MLP neurons of a small language model. Each row is named by its layer, matrix (down: output weights) and neuron, and shows model dimensions 64-159. Each number is 128 + 32 x the weight over its row's rms, rounded and kept within 0 to 255. A neuron's up and down rows have the sign that makes its largest values positive.
A block is one neuron, or neurons of one layer that tend to fire together. After each block is what it responds to, as a language model described it from the Wikipedia text at the highest values.

L7.down293 [136 145  88 114 143 133 136 149 164 216 121 131 183 142 152 162 125 166 126 118 174 214 144 151 127 118 139 144 144 162  67  80 130 145 126 120 155 115 181  54 128 153 158  97 127 125  77 139 166 150 134  98  44 202 147 137 141  87 105  68 189  68  92 120 151 119 156  67 144 154 145 122 101 110 127 144 156 110  95  87 169 108 120 123 121 160  99 117 147 130 163  96  90 125 162 151]
Description: First token of a new name, usually a given name like John, Ben, Robert, at list entries, table cells, or sentence starts; occasionally It.

L7.down195 [155 113 191 172  88 159 126 147  92  70 114 168  76  73  49 113 159 124 101 103 101 141 125 117 148  14 100  82  78 147  82 173 134 110 132 112 147 116 169 102 146 135 111 112  72 149 113 134 174 109 162 146 115 119 104 158  99 136 131 191 160 145 146 144 138 159 129 163 111 136 126 152  96 102 103  86 181 139 141 201 164 142 110 140 152 106 122 142 119 133 108 152 122  83 103  89]
Description: Punctuation that opens a value in tables and lists, mainly pipe separators and + or $ signs before numbers, as in | +17, | $110.0, (0).

L10.down246 [ 91  80 120 164 135 124  99 175  76 128 124  97 166 174 116 187 112 133 185 132 102 113 162 139 133 110 117 179 117 137 157 169 147  97 171 164 113 110 139 121 110 134  85  84 156 122 128 106 136  88 159 116  81  86 154 115 125  91  92 112 155  90 140 126 104 135 140 118 143  88 143 110 104  50 115  99 111  68 134 140 137 138 103 106 126  93  60 159 181 143 161 129 170 162 155 121]
L10.down276 [168 106 130  77 129 116 109 183 100 205  95 188 145  58 163 165 144 142 112 188  82 157 118 118 142 154 115 116 146 117  91 181 124 148 145  90 119 213 152  35 161 130 116 106 147 115 122 134 164 186 178 121 114 147 155 122 146 118 114 133 139  95 131 116 119 119 106  73 173  61 117  41 138 142 129 111 162 107 104 141  81 157 193 133 116 111  75 150  98 121 156  57  54 190 116 132]
L10.down408 [ 97  79 142 206 156 221 141 150 107 158 145 135 174  91 124  96 154 175 164  45 188 104 120  73 162 172 114 152 177  94 164 110  92 142  69 127  88 142  96 169 106 121 122 175 176 123 188 143 159 141 122 134 165 150 135  95 168 149  71 131 125  87 119  98 169 162 143  99 178 125 131 121 139 107 120 112 134  59 155 156 106 116 147 142 117  83 119 156 114 112 142 168 107 130 124 139]
L10.down495 [139 110 139 170 152 127 159 130 117 178 165 117  76 102 130 120 138 160 121 170 132 113 115 143  99  56 110  96  97 105 124 107 110 158  73 142 112  81 148  96  99 119 179 160 107 143 115  85 116  99 130 102 117  69 116 101 145 169 156  39 153 121 113 180 101 185 142 109  97 156  32 103 177 125 121  67  97  95  99 126 113 186 112 151 121 101  43 130 101 144 156 120 186  43 116 137]
Description: Words naming a person's job, title or role, firing on their final piece, in biographies and lists: photographer, curator, politician, vice-president, rugby player.

L6.down118 [106 145 161 130 128 130 151 104 173 107 124 128 114 202  78 151 138 136 116 198 100 121 132 122 114 137 113 169 124 107 176 162 122 114 130 202 151 105 123  77 107 104 196 116 174 104 166 104 158 111 119 151  78 182  99 140 150 106 142  96 123 140 109  89 217 135 124  84 145 129 161 151 136 102 109  93 123  64  73 171 133 109 133 139 157  68 140 109 161 148 151  88  87 133 131 110]
L6.down367 [141  62 152 140  92  92  92 115  77 169  84 138 130  70 122 227 131 113 178 127 113 167 146 120  59  98 106 134  82 123 117 153  88 128 126 127 178  73 142 125  93 191 156 128  87 170 154 144 148 141 126 165 128 118 130 159 122 168 148 134 106 107 110  97 133  92 142 182 156 119 125 144 126 119  88  53  69 108 117 109 133 110  94 168  95 139 153 154 134 150 149 126 147 149 125 114]
L6.down371 [146 120  78 176  65 138 178 138 120 161  75 186 176 102 102  94 141 147 139 113 177 174 161 157  73 117 127 124  86 143 163 214 143  60 118 159 130 135 123 134 130 150 107 131 108 131 183 126 165 162 143  76  77 124  95 137 123  78  67 168 146 147 121 133 100 148 180 122 157 118  69 103 115 127 114 139 106 147 130  82 118 138 127 119  80 125 116 136 113 125  86  82 131 175 157 159]
L6.down507 [109 121 139 159 125 163 124 156  95 132  72 144 145 161 103  56  99 165 156 147  80 169 122 137 115 145  67  96  81 116 149 126  55  59 156 119 144 178 150 138  92 110 146 170 162 144 147 143 100 112 178 129 125 109 166 132  52 119 139 151 143 122 104  80  57 121 114 130 127 140  54 134 148 144 126 113 130 107 122 119 186 168 164 132 173 153 145 117  64 132  74 134 131 106 159 112]
Description: Symbols just before a number, chiefly subscript markers in chemical formulas (O_2) and currency signs in comparisons ($295 million), also table-cell values and units.

L6.down27 [131 112 123 136 165 116 117  97 159  84 160 120 120 136 176 172 112 137 122 159 140 137 137 153  70  89 143 106 152 133 162 140 149  86 120 129  85 180  89 117 118 124 133 125 118 137 143  90 115 123 127 142  74 130  25 164  98 203 114 143 104 150 111 130 152  85 155  90 100 122 153 129 178 157  76  88  84  83 156 127 191 113  78 119 150 141 101 122  90 150 154 138 151 163 106 148]
L6.down143 [113 134 134 184 156 102 152 152 143 127 118 193 134 121 211 149 162 128 156 170 100  92 152  97 119 103 117 158 112 123 107  75  72 109 106 157 152 148  85  99  95 100 152 121 144 161 136 179 181 166  99 101  92  80  81 128 132  91 131 121 103 126  67 203 156 168 143 156 129 114  67 136 101 139 171 103  74 115 100 115  85 107  87 103 162 119 136 141 125  90 135 209 126  97 165  33]
L6.down247 [144 114  97  43 185 136 118  95 134  99 136  49 197 161 173 129 115  36 159 127 113 160 135  99 105 130 110 156 150 141 140 164 175 131  98 157 136 128 112 169 139 137 110  82 147  90  94 107 128 110 162 155 193 112 126 142 140 150 154 145 119 179 140 131 167 119 122 166 105 124 181 135 135 183 135 144 157 120 162  95 108 118 154 146  96 108  89 110 115  57 134 128 137  69 160 149]
L6.down334 [139 173 139 126 168  49 144  70 107 131 114 124 186 167 122 143 182 137 113 114  68  96 110 140 103 155 167 179 118 128 154 112  80 175  99 153 180 116 143 133  85  81 160  73 128  60 120 106  84 167 202  80 199  99 138 107  54 158  95 113 141  82 137 138 141 176 110 164  79 150 194 139 190 139 109 145 149 151 186 119 180 102 137 137 108 119 127 109 131  70 108 135 114  68 150 102]
Description: Opening piece of a noun that follows an adjective or modifying noun, completing a compound such as obsessive-comp(ulsive), maintenance back(log), film director.

L7.down59 [116 128 203 156 129 107 144 150 103  77  85 125 108 109 131 132 119 126 130  77 116 169 116  85 151 165 153 169 150  88 155 176  92 123 105 174 128 177  75 128 160 191 105  84  76 127 135 143  88 139  97 112 145  85  66 127 154 118  80 154 150 191 132 157 128 106 133 125 167  87  88 113 154 123 167 129  98 167 160 105 125 110 128  97  81 144 119 153 146 134 136 103 169 123 147 227]
Description: Final suffix token completing a person or role noun, such as -ist in epidemiologist and novelist, -er/-or in producer and professor, and closing quotes after titles.

L10.down2 [119 150 152 162 144 110  78 145 155 153 138 118 151 149  91 104  93 141  89  87 165 164 151 184 115  94  59 163 193 145 137 176 179 117 116  76  96  89 162 146 112 124 163 156 145 130 162 151 176 193 172 151  42 123 141  96 128 147 126 113  96 118 129 137 133 159 121 196 156 143 113 101 137  89 150 169  88 182 143 150 178 143  96 105 139  97 182 208 154 109 118 118 107  92 138 165]
L10.down53 [115 142 134 120 123 154  94 119 112 107 114 136  84 156 102 145 140 143  85 102 129 175  93  71  29 115 108 136  69 152 156 124 139 150 129 151 167 143 158 128 123 168 127 128  70 110 118 133 141 132 129 120  99 159 109 116 130 156 144  99 155 104  86 115 123 134 148 120 101 150 127 114 104  91 141 136 156 158 125 114  94 146 136 115 127  86  57 140 125 147 124 121 100 133 115 138]
L10.down107 [ 84 140 145 137  88 120 181  76 101 190 123 187 144 161 117 166 146 138  90  94  85 167  83 112 115 105 129 153 157 157 121  61  77 118 156 170 141 148 157 126 167 102 114 170 116 160 152 128 146 133 123 183  54 109 132  98 149 107 152 114 129 114  85 130 146 121 102  45 157 104  81 120 123 167 125  47  91 202  96 112 124 105  75 199 191 123 156 138  77 146 109 183  88 159 151 116]
L10.down109 [116 163 119 103  69 155 181 122 177 101 156 109 150 117 155 110  96 148  80 123 161 198  89 107 136  91 109 126 171 126 114 126 152 137 133 123 101 163  81 151 184 101 164 167 140 161 126 167 104 102  98 138  65  89  91 180 107 126 108 171 115 113  95 117 101 150  88 135 191 114 160 108 178 128 113 139 129 213 155 127 219 107 155 172 102  98 134 149 159  94  80 123 160 164  54 154]
Description: Punctuation or sign symbols inside or just before numbers, mostly in tables and infoboxes: decimal points and thousands commas (2,066; 74.73), signs (+72, −20), and currency $ (17 million).

L6.down19 [132 144 155 148 119 134 110  73 125 167 133  88 152 107 176 204 162 166 112 146 138 133  92 134 156 134 119 143 130 133 142 134 151 202  92 124 198 189  87 140 105 127 143 174 132 119 143 102  91 159 149 124 108 150 137 112 158  88 156 135 153  82 137 142 126 162 117 116 192 134 140  94 101 186 126 134  84 152 144  77  51 110 156 154  98 124  84 142 152 133  94  68  87 129  98 182]
L6.down71 [110 123 119 151 113 143  89 117 121  98 139 170 107 172 106  86 181 145 138 128 114 144 160 162  92 105  80 151 145 143  88 150  96 141 109  97 155 133 126 157  49  88 168  87 162 138 121 144 157 145 103 148 167 119 195 106 140  98 140  72 147 157  90 129 173 126 126 182  95 139 120  90 164 229 179 144 138 121 160 169 128 209 125 122  90  91 119 179 138 139 136  92 131  90 114 127]
L6.down73 [136  40 128 184 106 146 139 127 110 162 123  91 101 108 158  84 137 115  97 147  91 145 113 136 155  91 154 189 196 144 100 152  96  95 124 156 106 156 110 138 103  99  87 138  95 127 149 187 145 190 134 153 132 119 117 169 151 111  91 160  99  98 116 140  88 145  97 144 139 157  85  96  98 140  76 141 130 138  97 145 107 125 138 104 134 118 131 153 184 110 127 152 146  97 152 125]
L6.down260 [138  92 107 110 111 166 169 112  61 119 169 124  98  92 151  94 112 137  91 181 174 125 133 151 153  92 120 108  82 107 199  85 140 120 104 131  98 113 136 102 131 158 145 181 122 137 117 208 127 103 116 103 134  86 125 118 151 134 124 122 102 117 144 133 123 120  82 107  88 119 145 223 138  81  82 122 130 122 120 130 105 112 100  92 170 141 164 192  77 185 136 162 165 146 129 130]
Description: Capitalized tokens, often a lone initial letter of a split word, partway through titles, band, label and team names, e.g. Sony Music, Micky Yoochun, Kids Are All Right.

L10.down141 [110 142 155 121 116 154 116 106 158 114 110 138 140 106 131 133  98 140 132 177 137 113 155 168  98  75 123 101 131 159  88  78 120 123 103 151 138 139  61  85 164 153  94  92 155 109 114 159  85 109  99 131 120 137 158  83 123 194  60 173  92 124 127 104 146  82 116 132 102 126 109 123 125 171 108 108  93  98 111 153 139 110 110 145 146 108 170 151 109 140 143 127 137 208 112 176]
L10.down164 [179  79 135 141 193 118  74 160  74 142 113 129 144 134 132 119 113 140 106  32 112  92 134 124  86 130 114  83 175 143 150 103 195  95 172 161 120 166 117 117  96 108 125 121  57 132 111 105 119 108 116 128 137  76 125 117 135 161  99 130 129 173 145 127 138  94 118 100 144  80 137 123 135 147  99 143 138 122  77 138 191 108  96 189 150 179  98  53 132 129 140 119 111 146 151 172]
L10.down218 [122 149 207 171 107 137  86 139 132 156  57 150 109 129 130 159 135 195 111  95 136 127 109 126 203 143 159  95  81 150 103 124 116 120 126 122 148 103 110 110 154 115 151 106  95  75 102 123  87 172 172  97 104 107  80 151 101  76  99 112  70 115  93  93 138 101 154 131 169 135  57  60 114 133 132 125 120  59  75 118 118 126  72 114  87 128 101 129 118  68 167  74 167  62 111  49]
L10.down491 [147  98 145 123 119 108 164 102 146 107 124 133 121 187 185 104 155 116 145  97 160 126 116 131 100 152 151 145 158 113 127  82 125 158 158 161 115  85  74 127 138 119 122 153 111 135 163 167  75  88 106 155  94 103 163 157 116 172  55 124 166 197 137 123 100 102 160 162 125 109 116  87 103 152 191 137 105 134 135  98 105  69 146 168 108 123 119 127  97 114  81 112 100 134 121 101]
Description: Short first pieces of split capitalized words, mostly S or M, starting names and titles in lists and tables, e.g. S in Sybil, M in Monkeys, Sinclair; sometimes lowercase a or as.